config.yaml
head_dim: 64
qk_norm: false
beta1: 0.95
decay_shape: "linear"
final_lr_fraction: 0.1
dataset: "wikipedia_en"
MLP neurons of a small language model. Each row is named by its layer, matrix (up: input weights; down: output weights) and neuron, and shows model dimensions 128-255. Each number is 128 + 32 x the weight over its row's rms, rounded and kept within 0 to 255. Numbers have three digits each.
After each neuron's rows, "fires before" lists the tokens most often just after its 100 highest values on Wikipedia text that the model never trained on; "fires on" lists the tokens most often at its 100 highest values on Wikipedia text that the model never trained on. A number after a token or word is its count.

L7.up766:171106154127026187133132128109103195112126146129125180187108127170092115116168101133108173140102077107153157060156136177158103077100216146203105149149162154113099128164130164168183125127196138121110173161097135094197049140148167068111099119184182102125125140125117128170150168133088184129157158210133119136165105097138112138167094113152144153085176119088092116104108104049147176109137
L7.down766:084182121112087171100135139077151182168150178141100136140060165121187096159069052115120148109105076138063110116174144118096135141176117134116132135210084171128150063110122103123134118112092161099117089139056085161128107198123107157102149101169124106169171073081089166133134154108059119136161147169125152132096148126133111160122151109168110165070110119130128160115104148143167120156121
fires before: "is" 13, "ou" 10, "at" 8, "ir" 8, "ed" 7, "n" 6
fires on: "h" 28, " th" 16, " f" 15, "e" 9, "end" 6

L10.up458:145095120118177161140105155156138118111156144145122168158101081148167141101101122143135109211089115125122151107154088116090133095128082122099154140168116125164149143083114153160126143131144098098136092118105176158139079117094162118127155115232175162110103172089087153121127082141100151123162083123128144103131153068089149149090120126111128107054109117129123085129128135090203096157147
L10.down458:146112146100154150189133098061197168107121119104079103144077144104129152097156123103124126146113068143168113165055112151134146172126138129130104124143175116121151104113115125136116115187091120129104104154112176129174160191121097067105102075135124142137115144100108138152116150187087145127111148100096149169179153103134118100092166122104100138174102098129098169171117144187128199142089
fires before: "ing" 56, "e" 5, "is" 4
fires on: "ur" 23, "av" 8, " th" 8, "n" 7, " e" 6, " be" 6

L8.up1011:172103167123131133110119128134171086145102121161135191150231119164147127074088076053122109205158136128130109126094119163144120124141105122125104126117124148126173137187135115108095123114125125110161108134174097109128149157152124088068111108118123135192144117099081184139127143115201135127084148115118075078112112086136166122127137183144072113133156182093145140138139142158169086131101
L8.down1011:109058134148139124132142134124145152104095134101139081131122114125194160108137141068081064056091078121080106075070107071151140110097206152138078138136116113135120113098160170090130172074171113106109093121151143142163136128168107130162124120117132082133132026115055122175139089066118128141053116138155139163103198202098094084140141120106094118133112136089099133106125130137195107101076
fires before: "e" 30, "en" 17, "em" 8, "ing" 8, "er" 7, "at" 6
fires on: "re" 29, "ak" 17, "e" 8, "av" 7, "m" 6, "ag" 5

L8.up943:092079121122109131163141103081171121135164133119163079182102102100141070181114111108137127106099084140138166136117067109074137134166103066102098142091118117143085191140178108179064183182097120145095120113095096147112224131119155152160132122106124142109144145158150141157137141079111110073116125086137088135104118097129111074087072118162143162085156141141138150112125116091146090109087
L8.down943:133113128166113110099073087085075136103128088108182118145141144135086130140161143114132112188169123090098107125059137092190160095163114180110143115143073115164170113113118176146097177140157108117125151145132122145149127125150110092157107172116092134158106104106108191175091152089140167149110231167087171135154114074036146150125136122152042137191106143075057166110149131149099143116166
fires before: "1" 20, "ud" 12, "2" 11, "\n" 4, "===" 4
fires on: " " 40, "l" 12, "===" 7, "-" 5, "am" 4

L2.up299:105170132124187160179108128185186062140069113188151173158130097175119122139129080086152094164111129123110130119060123155103140156162132110122146117139133131072097114089145145125125165162155107136066128130160109106113122150118114141142159108134139071133130155097131129174102108114147097116187091110160118196120084121162112148160138203121161147112196113125105149086098103153125159131119
L2.down299:093106152199158149090087132207127186114129183139093113118139118105139160150128096136090120113076116111135121179089133156140135211051124115115158099139141105118120055067146121114130097129152079144174122136176179151119127139075163164096110120141151189130154161100119138152092108131091141155116130119119173131123122135106136083193085118125130149106102109142175102117110135137141159078109
fires before: " " 34, " the" 25, " his" 5
fires on: "ing" 38, "n" 35, "ce" 14, "y" 9

L10.up470:185131134147087110113072117014148071096172107171126114169142160183148087114095080116151159108132142123105163070152122115133099115158107066152098101119115129175146176048180049142200110178177127085095151128136160169150139087116094153119101137144132137123143177117091195149082112157126115125096083143140117104113179091126109158074133106145091139125122104178106138105138114085165141153159
L10.down470:168078106081133148181106123150165093133133141143098076145123136207141154128154184108197168169161131098184145100093186168142141103153174102083134159135116080107136105040152068112138136128103161085140221121103164093115177130125114160184140089179146109109189164155077153154052097129113140131121150085038088096140152130145130177093163190118136147074063148165121145096140092098148252122152
fires before: "ing" 48, "-" 22, "f" 11, "ut" 5
fires on: "\n" 22, " be" 18, "ur" 13, "ak" 8, " b" 8, "ow" 6

L7.up370:101120150058100178150117091129065119080078108161136165131128144090119147148149133136122142107204106115140166156090190150082128124158128169090192123101158165119107186186113163106136083088127156099125129121117118080049144100131113131134125110150134147073149152139174144149068195140103128114083141100108118068108152112093042115101140139130071159143139072088148113126110140101156129112101
L7.down370:127113140108142104131085110073116162083103190083056123131162117117198074149156124066143181131159063098134149112070150136152081133167172124100120166114129114085117104111108178093125113140127155117181105092074133122144166121161118154167098164180091144172150119133136116137127096102084157134099131138135166132099122128127100183107148147173107091064100148161139127149104098082169131188119
fires before: "us" 15, "an" 14, "et" 12, "t" 12, "b" 7
fires on: "a" 22, "g" 18, "x" 11, "el" 11, "k" 9, "e" 7

L2.up998:160119140130064163119129150126090066160083156109102201143126208144180160152122106127183093157089107090090164122127113100075116177144213088106113099108061105148096085081147172104188115172129115129173129102111194141121190159115182152149124119135160099142169178076139121117133109160156150128117177099131147132212138099142099126125166073091107136185173105100137135108115109093124183140149
L2.down998:133134107156103180153088099172109053152087124139162115162139173150164139166083140126196102134110132116070130111152082104054133149174156124090137155128106105120096121101230125127165103069139121108134146154150178165183161108102160140135175156137146148151184133098145126082095129179159082100143135201159194126180152121116089061091133149184157117070136114086146069126072075138111114116099
fires before: "\n\n" 39, " the" 15, "in" 4, " l" 4
fires on: " with" 42, "=" 39, "ith" 12, "us" 5

L7.up357:177112148194105134150168142143198157164093172131144160129202141180197160171176134088092163139147088152144148101068147093146072127091137139139109144139096109161100105127127126162067130153154161151152120155146104133088124130130103200127068095090123093184119139113167150111109149063095137087094098155129163089096103127153116110146171131132125123145148127209124103149104087110137120178087
L7.down357:131098086144103182119097121128132121128141115109104121170087121107176089118135077063148090079141171120102061183131077157109126106134163123140106125086164113144128073133166103078166172111047088103090055166059117106128138179152154116129168126139096114097105109138093171105148094178089108166129134144137087165203095162124143160101105119093157141171102122120119160087099190182164131125120
fires before: "e" 34, "es" 18, "ing" 5, "gh" 5, "er" 5, "ed" 5
fires on: "ic" 12, "ad" 11, "ul" 10, "it" 10, "t" 7, "as" 7

L4.up408:166126134121171110137092106091117187121102090140086137156066172095123086090127196079114148096103149142189133144111086073169062179130127131066105088152123132172143173101113132117104170085108123103074043125159133151191147152116122112108119152150162097111128131059087134152096132113093133137121105173130148090120166144157115075123149130171125083104152143201159139138136139116145137157194
L4.down408:127184145174127122156162102097114132165170096134178162136161181156115166129081115134148121136115136091131156183139054156116150089166142064135132146091113153112201073134115091100157152106097127111123121136156068199206076077128040177157131136145137099045115087121085151102138117102093104120122079131142130103167167165090190149188136115110163110113127150156141104140073144107156120157173
fires before: "l" 28, "o" 6, "id" 6, "and" 5, "er" 5, "el" 5
fires on: "c" 46, "is" 10, "ag" 8, "d" 7, "iv" 6, "s" 5

L6.up761:139087060168120121129096135121130152159099109092150089124145111083074086120103188160091155141122201161116125144077109180097186138148127151144121120135128125153181086117160145106095144140098129134196140121114181125070097173123180120129136092227110097131143194115154096085162162134134083180155078108150145105077134125115119127087148147140123126130133123163107135155146133137151126079180
L6.down761:073175138063114104127147108127092140133079093165083111118084175129159165134146163069157101139121088065129130133133145096116100148140104124117071139154162130149130115171142052141122151143090156188044109111081094120135108155166081126086097114102128122096123119134098136195120102121149112121156139112097123187084098195155137149122084074161066127112074092130071090161062157113143163158160
fires before: "0" 28, "5" 6, "7" 6, "6" 5, "3" 5
fires on: "0" 21, "5" 19, "4" 12, "2" 9, "3" 8

L10.up827:141149122159177105112100156081087116128135144153158178094114059193083106121161088118151108132078084070131148139128090141178128124147138136202104144118106081161132143168114146106126143088164110145099105196143108146121166146093152134106163095160154123137099147125150135105164148091147034161118149107112114103144136134085089098138056137126099128117113153124055155105092113131041218111148
L10.down827:116112144166070108134132134118108136117111108141082121192058127096122169089138103117205163071098109090095084139091198040186144208117123152168099100134102095172129097141111149159087134115135085111156104113162109097095124108077107167183086139152203128134149085157168185111119139128180107154121166150099115082133051133152150111179107106123193089110130135175142122130164129134140154147132
fires before: " " 55, "st" 7, " the" 6, "em" 4
fires on: " in" 32, "," 10, "n" 8, " In" 7, "ber" 6, "e" 6

L10.up64:145105202131108071131073155163158144154108124189134145135177199137094094153103153127096121033168130102114052120143152116103122110139131165150140102180188150096076104098123081129043168109102120080159153124125087179099156145133099183130152077072106157131134150097140118100077094118176105094101061134136150125074100126148133139137183180100171140157108107184107169113145131063103090088141
L10.down64:083116123161108084107105130187103155210143127160148102160156117121148111112080127121065149161129059165144102155136144140122097100131132163140149091081149124134139139063117121161161137190088165152179092171110119090089107118142151110149179215157137121123111123128148200102130089152164046087171136148100137094130092160093136112096127077135095118102067101156084108165147108118139097160140
fires before: "ed" 28, "e" 17, "ing" 5, "k" 4
fires on: "us" 18, "od" 10, "as" 10, " m" 9, " pro" 6, "en" 6

L10.up790:153156137131103137110120088034141094165130151197150120117143160117091099133110116079083111158118170087104145096092133123108074106148124047171189089132159135135245176135174146134081126116159084181104128160084159075067188124143112154135120099116064146194152063076132130113144175134088097163129166156144074123104130182150156094103121138144150162130143118124115094136095074109096133042152
L10.down790:184141107165160093162089104151176123109115067077181089107133147159124108098059106144167112151134142087167092153155122166099117112162064076183176165113074114198134102136159132148116084126059148116074169118167138104145129193171070153141124190154108155091121179175162130094147091117142155098127158126114162188108159100113178047107150095138111129123124135085080160108137144163094070101129
fires before: "\n" 25, "\n\n" 14, "o" 12, "ch" 8, "ud" 6, "am" 4
fires on: " J" 41, "===" 36, "u" 8, "l" 5

L6.up636:147102096167160119138121121125125099135051090146120080102112139094144111124124064022153077140153150154128165131171161127164141118118119137155114103217108176091107087194118162158128111117149136136090082145157122141073127114108138131111145083130111149091182107116184097062099124140131110165092163067204137083097112129141128149112106090104137076136061114194173124109123137155168076137110
L6.down636:132133135148143191172170087112109137185149135163068124098131139149115175089116101130047084109131084157123168171145136085126178099164103131120097147166091084120155158157133092140161148148149099167085078137111165163151123206162171139138104073163108154155159108193180158176128127115152141191134148153143173136126133123143146090136206105138105124165118104098163128105067179091160163115210
fires before: "0" 15, "9" 13, "6" 9, "8" 9, "7" 7, "2" 7
fires on: "1" 35, "8" 28, "4" 10, "7" 9, "he" 7, "h" 4

L8.up128:103162104147146120177138141162156080130095133076100155108080198108103152096167149186137092190151104063120116128115127151089172197139087099100190086139107143124100103140151167117148110112133198118120081166077179125154090068073069144147124133135109136072111188143134109149097085161062146099110112118154104097133198093056180165146094192134187067121101091161142150072105095097173094142155
L8.down128:057147127120083141151101146120111171119059127166121102150163193119152090105137069139179147170134091111143165096091078116099182183136127068115144113130119096110115127131128166121140137126153134119104090107099095198100168107166114130091144130136136182171127080102144135150074100064103122137152160102133111140099072110137137117127168140132144079142114085143145128116134122193160166117162
fires before: "st" 55, "1" 10, "e" 4, "or" 4
fires on: "ir" 60, " " 24, "it" 7

L10.up43:106090155085126103130135134163098133146115129150143098057152143097044132068139135133115144088113106171130087134156142145146121187121154130151150107169099128103135130188136147095138085090090093150163129065148092147117112108089104201146160190111096114149137163128067122086191136104143177104110098135112150144084156162148056147115096159135155122106162147171145159169123158087190145108124
L10.down43:122113156179136125085131152082085124185179137100147162164131083111099183128179156156087131088108157133088210118120099109122126134121094147125103137093151160080089132152092182173092111175143095131117157182158104148172112146230154168088188131128072135110171073145106105158057146138114130074120113152153118083205207176117152113164080139051157150151149132118097147148139115170114119105130
fires before: "er" 19, "ber" 10, "ear" 8, "it" 8, " by" 8, "ong" 7
fires on: " s" 20, "s" 17, "en" 16, "at" 11, "um" 9, "ed" 6

L6.up601:159114088120094178131121091136124061132143086158137116089108127136143114117156086133097112099095100137131094083106159164056186115123122120109103124156124110069184056112104076146125063062088096130169138191150098154200111058177162121122189108142147142129128216093101219133124171147108134146104121138201151169092134129072145150100119150144172106102074138126133128068169122127202111145160
L6.down601:139122106121176066160103135147132079087089117139117143072143089129151055135116158113154124091115107091141129117124163134175139151111125141147113168162137133106089115097148137119098130092129111125103135147120163177140114145112143125174039086173119119100110128154127066148134140085167121162156143154126189129136081116146164120159075173196153163119147174078103136118092144099144130144095
fires before: "p" 32, "ation" 9, "er" 8, "b" 7, "d" 5, "g" 5
fires on: "ou" 19, "f" 13, "ro" 11, "am" 11, "ri" 9, "i" 8

L8.up349:116097157126121117146155153130135119078099107133162191195158189161215085161112061140125152153157101123156148140085124132118134155070157136104102170163171101158144119083114142129128124147200053082184126150092111061110093121094144089095107134164168070158163148170063206132076165104126116104092125155131144099126168155112140117174165181150131160135188123149042121096100122156071098120105
L8.down349:141149097135164124084063106148164182128108190161088099174161112131106111207109101141158066113153102105202090143093123126137126153114148167122122125138117113110107104091148119129126102151106154119167094123121095143164115159196131117070136141132122076090112104146118167104149095140157139037166094110129157125082121185114127182122125091139126104097117142069183141126183114137144102125111
fires before: "ing" 29, "er" 23, "ers" 9, "e" 6, "es" 4
fires on: "n" 13, "in" 9, "ak" 8, "p" 8, "it" 7, "id" 6